python train.py --head_dim=64 --vocab_size=3913 --norm="layernorm" --positions="rope" --rope_base=10000.0 --attn_scale=0.125 --tie_embeddings=false --parallel_block=true --init="normal" --optimizer="muon" --warmup_steps=200 --final_lr_fraction=0.1 --seq_len=512 --doc_mask=false
MLP neurons of a small language model. Each row is named by its layer, matrix (up: input weights; down: output weights) and neuron, and shows model dimensions 0-127. Each number is 500 + 25 x the weight over its row's rms, rounded and kept within 0 to 999. Numbers have three digits each.
A block is one neuron, or neurons of one layer that tend to fire together. After each block is what it responds to, as a language model described it from the Wikipedia text at the highest values.

L4.up142:527511524488501492513461447496497551511453531499483468482499460506513507526535476499526514505462469480481506483510523505529509502497499494500483519483525469480510507473540540457532504485548489483492481438507504488520522488507431503521445502501495475479504461486467491478476493516551506530500483535514509506507510480501511486525514536537445499505494491472532470528563513495505450493498
L4.down142:520476541498526510488461498481487510539530519484464502513509501525475498519509534483525507498502511501516507552473473449492462495516488471509461475529465520507557503497486523548512482525486540491435570495503489497443479519498476494489484530535534524485507506508465505468492477518523501504511428474524504489488500499523516515531457546465526476512524478507463525473515518462481476509516
L4.up416:558463527481440532512468538514525526487493433527484508533546497539535501501531478508507519525534489471527534468478483493505494500495504485489481466477508521516509459545480465483513523511457494525496489473530498511514487517465446465547498508505477446524458524474437485501502496486479494503481470483532522469497444478525485498511558513530518499507483531511507501498509511488462531509522
L4.down416:515507549508428493499517546546508528509515481519510550499502533437509491492524491511473484512528477497503528506475479510459530460497472535512487470490491491486514479515524479494514523488514496506484471540505451493473489522473467471512526484552548459501493532504408505478515488459487481459505514510516517422512453505504491516467542533479518476490485548505531475478527528464501512507499
L4.up804:560527493475517473520465511478476530489487521498507497522510502459509481527480495456508491456516489470501489472492516471542502500493495486488473493489470457481524460490482540474522478496484467495488489491532497486463469511531489498496525533546523502501527461532512465496522500509493509506499488487494516490501536464576504458485486499491509510512497552511507498465543515481416460510526
L4.down804:527529516447465518540539458501526463478471515484531460509506481484491494524515478503518486496483508518491522501508486506502477554479532451495489516465554478499502511448525591496534464532477504475497506507512526509551500484486524504480538492517517488504522453527480516508450550510484511496501449504522512470505460492520541489498550496483497486483513498555531520469476510478493494490498
L4.up893:501498474533532497476497496487479491494493494476470511489559439456455493527528489434488476548512495527457480494511515485510515495500524471536496466487562511521514489466468524506500512502530505503495515487551498516480476517470464497506496533470534516522493481496487523553463506458470498486500499506479522522484461482525531521497504509490528509506490510511513514487521492448480463502516
L4.down893:514518531502482507517535500432489484473463504495517502498488465520526494503492494491516528553504452518467514445464510506508536502489505478511513498521550494495512491511536503483489508478531521496484482477554543526479533517483529554485487541458500494474506512495506489502474542465533490474522487500467519489485428509490532544486455521491456482491511506494501528499510501512538446465530
Description: Mid-word name fragments

L2.up258:499486537512497500459476487520477502537504503498465486488524487534470502529533539502489518474509544528461507528496439477484548506498481491519500548492500496491534510484516475515459475507462519513509494504501463473560507479493474488515536514504545482519506492489439455479483504484484518493510526519529529493519475496489517541460470516480510509498486462504535526525457495552497480503490
L2.down258:478486522455517425502487511484473507527495530447473480460494435514514534508481490519516494532461505536494463523464524518477502512482470465525497542527442497505536487470487483536468519494495512511490484519454530528537473486458509536519501510530525482513521509531493486466454462482511519506514479485504512479512446501488513502483457451491493487529473506496527518487516479505486502495513
L2.up639:519464444482498474475483498498484494518471484521507473505490479455482471527515499507493482523506526493543509485473510501516501502540483501511456479506557496494496498479494504526551476495536531518531500513505469507480499489537516453523501477507485488534500512511494476569489509461516508468491495502509498551473472494510457506433498502465539504445532423474496494506503502523527488522524
L2.down639:519475450534494493494490479495469477521475502539524513514471498432510487492436509496472483542507519536551501486539552527515528547473444485481427489525532461495476501484524496564508485496506478537501496517453477483464470501512476514523466482504495491476497495534530501533503482522495511460463499490520453507508480507527509489449491499508501470504538487474476515480516540519509473506520
L2.up837:485501496512480476490575513519483517532483481509503480497460469534513504532473544509493569511507521449525488463488489477492480491544483491542521467500434527507530457511501528487513495483478519532538507538531496508499478474512492515480475499489521541475488551486524488491503516506463490477542486526482512502459517481492511479493511519465502501504469496498520484502517566545483506501553
L2.down837:480487519523496473513498491488470500504465470499491487506450512520531479539506505514520495471494489457513483448478521509488541505516519486550552517491504503478491543482490535474515484487441515559493492507543471502502487560544483508488513504507446549511509475525485472524519496486476509489493507554480505514477497500483466541473524490479500490486478498511483497505525530482485447500530
L2.up1012:501514505522530455491551495497516506477467470485472500491499502508469493494450542493538517521521539522508539469550499461496481463486492494527515499487455484518531524516467483511500472523509503545517504483464537488494495473493510505486477506498517486508499524469479490537563497506489531464543520507543500493471497556477529509468524468492495498487496470500502472440536527551480511475496
L2.down1012:496508530531514485476483506487519514505477496469493481515478503505484490506502517505522514469496516511489505425511467480507484524497488463491494537477490472536499474538475521529506500487503491531473512486475543504504480472516516508480486481518462490507493497500447523563575476545433507469537541488526518470497519528444528472486497515484469521471489492467519485491484547525495488509484
Description: Early word-piece after consonant

L6.up711:525491512521495507499432510525486533489525484515465467473506480521517531454494473487521500443483494520530505496460484464513497442514463467527486485515503537514460506511506522498515481499554517523486506524510492542510504489493505455536501506499528508518465521506503476480505479506533497533521481530506483484532515493502505501513511465467498534485528540518513529505496450505520464578514
L6.down711:493521521470465479505528498516472528509440491505534490486485483480490504532505475473541480541461530492512510485485560521528530507489519506512542520540497495531533474521526490470477504516518470478505517508525448517493481505480519518483495471518489489469507465492494516518448510536496512492470506520498489498507480469533466528499507496505503491525481499481486451504519465521533500461477
Description: Early mid-word fragments

L2.up108:526511499522488492488531497498527508539494465500486483466523488555479522485514525524474539442514465554466498476484511499485539478510482463486483516529478497480580465512469449516503480511509487459480490528504523519498491500504504478477506519499496520493512502520493460453461464477473531483531516554473502468498482525511482497500539504476457469498495485494470498482503499487480515483580
L2.down108:504495509479475493538528528514501473500476526493498508483527492541508555495577509486495509483485472490515509467534446476465497498460533519495466509539514502491501481518508472546479479503512534470509481470569494563456494503502505499472490518522497539505491505439472492507509458473457474488515499516522529468494493527500516506494482515471502481524485454471515531491504511506525477537483
L2.up321:509499506507478503493451520480477469478534452492505491511468537517499481490519487482520468472533520480525506514513488483476468464506494509533482490471520538513488520458506532473513511554519499489524530453486529484501510514500492497514516502479490459531502520497519489493456493454529535506521511518498476458494477532486472512508500530487498524478516514544484484484469475520505485502487
L2.down321:555528513555486508484472507500490520447539479456515507502493529511485488481494483474481485448507529466498490510489497544473466471498504509537492480463521523573515509463468536487532474501519520510527510506496491518487472522509502496508550511462508469520480495500510511537479481497464501516521526543462494481494516469483430487504507485497502532511498468505501511456513469495473474524519
L2.up358:515524503529501534508471516464506469523468476493480516472503513529485523483504489506491493514543541502504530540521489507530454471530526526490506488478461498534490507460475493510477504521477511438488470488466536461458523512500472509471487479504513460470526493519553506464490456452529507516506484500518501501517520500464459494511510496454456486489478480490512468488487518439476575485510
L2.down358:503500536497463525509470484470476509493525490499489490528458528471508488493469480506476512422551548491515493485497502541517494479546469495464527530483499487512473531536518500521486467485493517468503471487520531491462515474516553532512507534514493494477509494496525497497471484484486518489493488501514534507508493435486516460503480477485479501489546475504501535515502467533518517513491
L2.up933:525499485478501523490475524512511463482513470486504505514501500511483521489468495467482509486562507486511493517482502481516510509475455446491517474490501479484531478490477517505511513519496494515502525504481529503485468535472514465546484517464534487486487512501490487487530461486536545508471451521495539509524493524489507493507529477490509545460563472557474526491564498503492578513490
L2.down933:505525511496490497514497500512500511443507498508524536503489501502469506485479491474495530444474494487485484521480493500506523529500478495523554493469542555531498459482481489501530476513467486521500486501497509487489491500509502459515559519501523466468508488447497472518485487493517575483507480518490512501537489516488522455505515508480509495524535461544507531489539492457513552506466
Description: Mid-word fragments, especially Dev

L2.up239:461490546496404498491512525461508472472486529498467498508493462510522526501549464466523492513438527504512507494502493470534447509503518527495483482541531527536543538494509451504535521426524468479463511493516528493499488488516467527501511474510492490494495511460489474453499510485451522492472534494505522543527457532473513477511548497458491464491507490480502498493460529510478528513486
L2.down239:489508541542467476473507496496466478485503541492509480486551498496515499514521483528492498556479531499468491572504509498516470485494488481446482485511537482519515531481562488487504542461531501511493516527533507479468499481513503481502514472506496525525491493467511489454506507496480517515492505491522530524526484490471475498484508467459509501462513422477483510495496572509459538497450
L2.up364:468501476554526543496521474495488516460510498432501465497523486505513467516512511497517488505491495505432538486496495511483524537508531523469497482482506479483527473478518504499503536489512510538502490495507510469534498515510480490504511483503494497500521542482484518486482529483488498537499488513461467512462450514521509489505487506470496523457507507495495495461489550478486448525494
L2.down364:453527459542520498492517492533491506494485483444555449511503511514472486553522548470526467504502462528507486538478521480476449539500535509466485467499550490540526501484503505447499531447510500511481481479482518518502492500481484499515514498484471519497501509495500507482511540467518507498456524508465502496499486524495494488481504505453485528471489530474473490441473512531514454516485
L2.up697:501497484468490515511467548526509485434555532486504504488499459524485438494515499490487496504447522474461501495529461469512491483481518507487487502461453534517515493482540463497524520455512471516505530503492506492521509488507464521467485458500437486521486546524514457499522498521465558534496494518490497471478482548493486515443513480468476486505517513477492481453487486481536466521499
L2.down697:495485451495489479524534506531489498442548513507500496517532466492512456488496508489485491509456502512503480493512487499477492504473506487512472504500492546551504496488526478488490529483498451497470513500541501450516509515504474527475509486508493484533510543524525520513508475503455558455475465497512549519468485517504526501427458485499485503512487484476504493454530481479497433516497
L2.up895:439516502463517521463503496498517482495526529518499504466461520502495486475468527474512492478530517514467482468527500447542493486503528522500459482529530495502482460486506486494532559441513465540431507509536509509507531485512477498499519500511481492490507495503512477488504447506472502532446471524461466518460519530484518491507472502471486549528548491524501488511540527512514459497515
L2.down895:510498502542499561487528511498502517487504534491483472476503527484496504486462506471471462486475504510492459453530511473470470501517464505457498479501538552506476507522520494497481543478531501486459494536506479533495518508464514463491512468497526519486514485519530482500511474519467506494441475501471513521501505515485516472457417443480568491486535482461479512512562546534546453455499
Description: Compound-joining hyphens, Mac/Mc

L4.up72:482551536479526501501492525501494476513529475506505500512554531497458524492524491514480517515477521508499547536494481456437516493535494482501502537520457488499498534516516502486578498521480524489505468528507531491511503502450446470494518508473476491523504499465561499520475445506520462529518456473472530481470508477509507504504533502512478541480525455438466456486479542532476504490547
L4.down72:529519482477483544507503512517501473471477491508509503503508503534493502504514484488496481499521476474485527491528490539496459523545501508476465492526543517536447483484531517516500464463481507464500490496496531465511510492523523477463534497458524497473490523522480519462485453468519526537461479503479533507497529492502508459485451503483554499498555511510533483481493462495498502494469
L4.up367:489517526502511512497513491470492512508539465487498478501537483484467485476481505515515547489549535471491485536489498514487511560500534480543511503511506474515498509470526480516511433530503524500500502483491511502476496499498515504487485473472519491538513462484464482520471521498483475491504509524512529467444503514511538457499506484513477462535476456484514491456532503478433477498500
L4.down367:545487498527474472531519556514480499478508515489501505502528484490567486507485507515494504526464498469481506500462522494512464494504513476498487496505484508502499529496479505545533505465495464530533509511490510515495472467516472524518498503510522486508476513520445444491453535487542454522477479476503476522449506505509504492492531512495484470453485500512518468484517525519424512495512
L4.up590:490495536532494553504530479491504524499481434552508500553523501463524530472479529520485474503477486517458498506518468503483526509512502486521504551497475478501464503513493491490517475509517507495508497498512513508522463456479502462512466485486522514506504492480541521491499450516505481489487482472557520466487488476506521489494514475508498528480457503479502482480527500516520489486501
L4.down590:491504527471509507522466491497543497496511521498508467495477465493482495526500506489518502506544492480503506545475486510511474488515461472490512497505502478522522502503499508507497496521453542468517496501545517476534520506532527506528542527449475478447491484523484464540522514453517530517500518474465500493471491490483498471484463504524534494530497463474477494509463491502456525517530
L4.up747:488467511489496484496503481484454479509471518496525527473511473466533541531511476488487535478520507547466516495492503510453514512531537506520508503477478445474521501464493460459509522515473563527491509515542446466478465486468530480514483498489459510525489536481559496521481491502514501465497467497499502497490482516493511467486485503543531503459508469488504475516532510528513540467507
L4.down747:473504512482510496534484520491478487478523524480502510491504491543498509526519504456469451520490468498519538483499520519556472498519464473519516471513547506528496493508500517483513504462491473491506461508466517528535541513547482482457479512462505481478497513510517470489492515509482490537476520487510533473483474482456518509484464483470510526517533491534465485451512492518521458517515
Description: Word-completing inflectional suffixes

L6.up532:503473495519473519497525469494511509462492469507535502481488464540506473454495494517518492498488493490546461491478507466491480497533492504477515421483476490539508510497529517508516505459487476485503527540507489456517482515541518478523450482530526518517550535500514501491517471503489525503467490490538500506484496515445514500420517466503497520455523477550485437478493487470513525519514
L6.down532:501425496514470532507493472507496541476482525519474514500480491488500501494474457482511492429498506514512518537528475490450461500508519515469512506476533525483521512473539504487522527533500516571489526545555461485522518497494501512502522497495481520490526476472547521501512478484479477533492468494539510483455510507539524509481483447443473490467475558486496519451505498518485521523507
Description: Mid-word continuation fragments

L2.up34:479481475504537474495513484493509498522535501496514485487495488471514497531520527513488460487508523497471494550496461492523491544505515465539485514459488470530460498516524490495530475497490514498488518502485505529504492490497509505514524524536492533436540494549550512509528484521465505469515460472474485479518520499528480543510470511501485489508551497538525480459476564500462496480484
L2.down34:484515491468506477497490496487508520523522480461492476464527534527524531479515493540501469491495546472505454492465472500471453530531480476505482480497524521518476507479526552489461511445508486461464512469486490488487543503476497540484526524539517483493502533484523492488483489523508466551487536472510479500486471519556526515466446456514521510512492496462541498463498448531471518516454
L2.up365:488543487477493503513497509500490521483489455472532471498502469502472470540504519482481477481513533508523524483501484528513511497490467470525473514524503538498550475492454522492488513513490491436444477503513460505500484515494460487506517500527555554509514468528465425487510508417448507497518506515532514490510525511505526502480495514495507530476504537524462481502505513497484494505498
L2.down365:463508555528478517510502501490520474508481493499483541494492514477511522479492540502484479491514519531517497494497471493442557514499465493502496551535440486522503473508494480486495523500489524473514496538519526459466498521489517461480495517469506498482514520474497497497495508498479501546550526500541511517489486493496528506528454466504462491534490505513489468515523479522516571465506
L2.up560:447497497484510471456523513470475489483532457462503498472506485538493462522534544529534493502539539541511461509497465453468515486472474526526501497537535487495485476455516511517506517517512497484463487512494476495475508545503557511562513542518507496524513456520485488491479505473485507465490501480480491476461537487490550506493473535507505556438511483541508525497478506507430473497527
L2.down560:526518498481525520511487483488479522506493471478473521515495518551501505508505496491514506479484515468538491499479442470476510458508468495500502484501510537535505489469508500462508515528504494539490487518428508519440526509505533535529496496485502464452502484480498508514510502484485532468498484452517504504478530516479564513496489462470528535484518531508439486488518475485467471471522
L2.up781:489475516539489498501500477495494508480526501527533468444472504516479493513533532500503540476494476486486509504421485519449511524500479466576503478494537493483502481470522493494536489485492489519524525470493504493518476489486515491512507539492506517455508503486536474502481515462512514461518490480505486520526509501539504532519492558534504529483499484507490513479519471518482490495508
L2.down781:523539524516526483520486494527517446464470465522496480479476422486493496497504500484485498457470482499531521490493471494466473463488506493534487529522484503477534481518515500483485510497504448517521490529489450483487467508526483494523499508502512534458535513480573478475503516480485483547537492527471505476499529503524513493523477483496529472486499470534527502502524473503493536526510
Description: Word-initial second subword

L4.up159:525447478475491503524501525499519559532501503495452483497509500531499507484502509536484455491502510514456513487494488472517495520529504461475518523494509517503473517493493461524494499488481497506468538513456504491456485498509458514531505467545543528486535508540473478535545500499460466545509538505452502518544469507510542480501526495553499473501515521494482527477471517525489511482530
L4.down159:515481482440480542524499468491506535489491455515507457486479567517495516465474492476501514496509544489474431474533502493530507495512471504525484505511444467524509501531531480573516497540476474494464510493522490501466500458494505515509482497541487511509508464506508499453507526515498438526471474499444485471515486504485560503477495491494534486481488484520531522500496493507509517466517
L4.up542:489496540532486535521486541458489524525539492448496503479501527531496521502544502471482462520529524512487495509492445483465491507496501466519479524503471495532472482516473523500472515510490506503421497471482491536484531500473511522522536503482508507459510530509505478511507456485483516481470523525477453479489533515522510488525475520463469442513520562507503553482525515526462475543497
L4.down542:499497489517527504517497486490514564492516513500490474486501493497476560478502452519544521429507507490448520537508471502521473529492481489520480506487498550446544513516505494552462523493485466493500476505516520497516489492511522547497504500516496496464510510535499506505472451524540502498506482460532455523528475506499541515510484532512495496453514520462485517512459505475480510513482
L4.up579:517519520498522484495512475501491514512527541486500460495492484522508490504512466523487544488463483501530512485481479545560471520492493525543479515457501519556495481503510491522502525523506494510455494538503480531485519487430470529533497485522489481467517530525512492481513491509503465500498485497527523464508519552509498487509462481470538475498497552526493536444492508466459530517538
L4.down579:513474545529524508507511498503480510538543479494499487527523529494506513476538504511530447492530492486524549494524512470513488501472482529537497503481497502512481488489500556514526477509457477435457499489531482501513501523482508502471504482470504514493512514556462476525480479480491491501460510513542526475453495534485468515441503474494524509470521503492503493438481508485492496501488
L4.up742:472491559543521562520491487541506520454509523496470526493478515516446508479513500464474476528500514515509487504474475482486435565507489476497471481500466495491486511537487519482521438572483482488495485517452531493525505479523450500505506515484508515520512505464491494506486522519516503494456470446484466494521474515479517541599491505486524488486479523526490485513456481512537450497456
L4.down742:499472536509516502523497462505485507501523531477518501476487524509457518465516519542490441506467468473467434523505450509457485550491492503513464516529496552446504537536477506509466484515466514482491469492495514475488498452488458531457507511528519481525522478472527503540469472512514484504450492487493497538491480475457562536514477536485457512498499482486460487454496507514503478534506
Description: Title-opening word fragments

L6.up273:527494499495511532495493530515487507502493502488530497506543484501482559471505490498472518455494501493505489496506532501501499535513525485482473515474507502506515539513532525460502506476479498504504499489477472429516508483502527461497542478478506500515523505519547509527485469454503516514452532452522516496528478465497478499493523491529526521478553517466497444499479534490498502466505
L6.down273:490476546479525472488486500504477475479484455481495490507544488464461472484509507470518467546485533469533474535543476529485496504485477485504499516470494481542480511478482462518509498512480457452479500528479521496459507528531500510484509495476462497483509484522456493513459496504497494478430489485504534488464485481470522503518496532521527494521573492500504474522511486538549543510515
Description: Plural noun endings

L4.up418:499478540479458495488515486530486509446490446480499564520506557507524529482481519488517504480476507502473536512508478512510493496503485476556480519508540484477498552483502518479522499484518478493481530473478468499512500514509508527472542463479546485499509494518473556484528530463508506543481531490502530461512473559500512472492456509485486515526508499485480480496492443489510520482516
L4.down418:465510512507467521557471478505513484506472540524457492520515454491507497531500503520489490500468503514521504534459479487488465484491559550452470456504506540500562509512537492489504535478523477530505464460526489491456515521519460509503503528456535518487489531523490481503464462518458535493509507483514516513503517449505490523478545492522533508454505520490519520493523526524506478544476
L4.up498:530512482498509469507521501489502496474480497475535500514495520514521480503533490554498522515470508516487521503455500468493539521461494542527476468472481506478500536481510511466532514464435554535501566470489485523555472536533512479515516522493477480526522529492499515525469502508454501498522489502484515476463551506466464500453492478488509487494537481503508507494494490485497492501519
L4.down498:524527476529506511467503474515527477543510508495488519476527487547463466450461505531472537512480509543524431467474492488497488557494458508497521516445543473480489463505525506519503515480501545513529493487493476498508498468505494478490486490491525484506482516483508539474491500516482531496509477472545511495561513507487535521516480534493452496497477478503523486535479473503515495470483
L4.up522:513496505523503501500508508562546562516477506477528477539472519495529546475530493521497498454476521528477449503505517502464482491440512520535492501499528505549509490413494514513470458510492563555469521483499481493515524491537508510494487506492473483535534445496493530489483492477514480526520476507451532510485508497527512479547513489488534502514504502507480522545498507522482513478495
L4.down522:545490520510503505512504501445509451465406511478496502498515518544527483506489531495505502515469494534516455498491520449484490489509505508494498487493484507502500528461517489499498484504502499508537496455487485462500494520497495514483538497465500518533520546544507485492541480478469508515480483470491495516489532506495481506520525507491543482503526478480432517494453453510458501481486
L4.up896:473481491498525469478489465507476484518473511482533523493514477518535494478469465524496532477503498498493529474484516496489492506482484518549481497481477539532492462521473506506509491493491501510461507475501471509461541528463522538565498474452476528498499511480514477477493532500471531491519533565443489485501529497442465517478477507497512496501528509528472480499525511530494450446519
L4.down896:479505508470514526467510540518462522480513504523499507471521513543486527503487553508504509519514548526528493492497484491458515514504503523516508506514508529487492475448496510503495511503505520532496513498507498494492536503513492531503507488506510530438502520469505482515476452493518489476478452499541497516523483515530515514490492462470487501500496512445553480491490459491522513515525
Description: Mid-word vowel fragments

L4.up21:477449485468505487512512500500504527478493470503519486542520459510461524509484522439538485497527495497478484479500467503464492489496501492485499489477463463545546506556507483503485482476472516518492509478519500557477458511498455485539515519500496512500482508567499507533554527487514544496536468497508542522501490493513467486509538471508494497491543491495527489487550490523465535458505
L4.down21:456518464504484483486489506529509493498482484528484506489496492476528531475540504487532481520493508519469508484523514459472478480497514473498459506492476526459524520482460496459501494473490478497509499497534517477544513476517496463509534482444536509496502491502543543490486519500465522491502488528496508499507490454555517468485502509512487516498489483569498513563496503492524473521540
L4.up922:505460539474462538493540528555518506491465528552464510512492503500506499477532509504483471503489503566511508451482500470483500482473517528498490503465466481489489505493470501489512526503495526473449530494486581499476496474473491458472463492534538495489510498552512495523512480513534506514515490513526494503491530485526439504502487493463499490518513476475497494501502544495547514470559
L4.down922:504476465502497502455533544494476525504487507519514513493493497495553458546513441509496493491491533537481446521465496463467485519506551485498475510491576505498494543477527487494497507494500502510454473513515470496520522515496521498466480449521492471523502539485470487498493498515551518558531480476520532490460522493503471460514490470523515517535466504559464527485506492485467521447480
L4.up947:514485512472469504482547483507516446516497502460468518518496498528532522466546493486504506522505518537517525490506541510508501463516495527516474518510479469516526477487493459474502528474451478521475478465491539516524509529551493497438505468548486516471520523551505482506526518471535501506485462552492508543539561465521551482479523481507467481511503469515513528482518526474480508504524
L4.down947:524477552487457466478522505486505507517487515470471514491503499529502524476513537512501478551545555535500504495493492503517437542492456518483525537537493478499439510458524464537500489495481524470476494469521484538492475510516480532471505509509489523485476525533509515509528541512507506472504541484506482473499512453479477480497519520540451547493528503514511533497502505491475487521511
L4.up965:485488540471472484488505522496522506468488489516500513479484490499474508496530524473524465472526474513545524468530481457493483511494496503510469497458475491517500463503489527506529503525505495488504531473517482494489465489517496517506532522492519486532457520481513439511469537492503527520461487469534491488448484475524505489521503487498517467520479491512511518492505528492516494459486
L4.down965:495515545517472496427518524514475514487479537481510497485491491516526494577504511512507449452477498532513500462505511492471477468489561509528511495526519513463503500532493523464509492461496543544488538447479474486519488502496497486531500531549505472494485515513520477485456560465488504546454509476514532553499520511454464501521479466524537497517519526531484501487495526549499493482512
Description: Mid-word subword fragments

L6.up813:531572526485501455481481529525492489494511510491518505463482474505488490512506486482455506488482462516562491495505491459526459490540533485526492465517511461527489516458523517491446513473503554467532495480465441471484504508503492493510506533472504489534514530508481476511546515509512530503510526492528432507530538497523476492501494469480531511448484472496532522492504537503534480468533
L6.down813:521521506493493490499504530498494466537479510484522527500524512460508525512462547522536496470484474499484471509502464514483508484452424493520443418502507527537498493478498523510502494516454494470530503497460495487493477470495517527503492520518484481469506506479494471513483473513511502468440472487506540458480535506505509463531480508490521525456505501453451480482522492511475467524475
Description: Early fragment of split words

L2.up292:510520491517528534497483499494505482554522471521469446531511500485504521490495467498459489478508467521499460491516542540468504456463547480526509492537506512503510482528454519508515564514516498497524516510508542530472507500492457496481477499477475500515500505488505511547435519520488492510511527529471497479467455510451498514491512501442531478505454504475490547507482530485532506489517
L2.down292:492476487489470470509492472490484504475483477480555513510481520501481496451477497517542522520513479496528572529517485522492472532525492460493545550534504510534477522487562498543533481492509520523446490496520526516513507492509509516547491481497562475461464508487491472487491470470492509519471518479520533459459464495531505496479495521534528500514477467501479445455480524501532516522477
L2.up343:506533449481526536498487476521503488491456450508507527509544454505500507481505500506462502482478480486467519460541518494500550517500570491511548548486529509455468533554484492486487514495512482534527494499538509513531521502483494494510534495530547476497504508522513507455493469526480509481514496500480526522517520457477455505515506513448529475519526501526548533486499462490550522514486
L2.down343:505524515504482491551497511522494536492494481507472485538508477487489449483537498493497470470496473504464505502462499471511495517452510511477517518523508492446428538537523516519469480519469481480488468533499517517529534481501525464506520533519531495441481471476498509483534480492489545514542526456527479445482513505446489477485487532493538514509433497469521538514509470525527527508489
L2.up349:505476510506562509493549514437499544502498484506527511499504426547497489472495494506455491459506537454532476487483491553507474501517513486529485486542497507493483525538492514512538487553510491470481502499463515498494492489465477514458491486458497509484500460516477538512513477490512410473484502495519506547535480481470458521488504533476497480542485495483511517511520546477474533504510
L2.down349:454505510459516538521490510493477485502518481492452482501543504490481493514483483522523474523491481468525478522511459503486459560531512459506488535451502484498485488481575511507472478487501490511510470461501509487513515498519531484487496501501544561535455483532495527528453484531524503494469544451471487497464494502546504499480491542536488508494510470508479495490493464487466466500493
L2.up648:451501528535501514557515476496539506479500505479525494515510495508527523493528520521500489478493507539500506445494497535448516519445492507552517480529516484433516510548470475470495506536513479485492488501518496518537458492510503496505501508468506483477461500493495481481497497536468527518489486522477484499501494468471525501473514493477540514542521483494497489513481546498489507522564
L2.down648:509498491508504537525549504497488495498470482533536511500532511508474509532496487497500457517492531481517462572448508556526453505531560498506447495530507496521487468479505524521474487529460509474489470483491500508540495473504503478500568501509498517486480470472505483512503514510522496461490509524510457476497474483502536498512501529478452518465518487515506481496526500575504503501503
Description: Word-completing fragments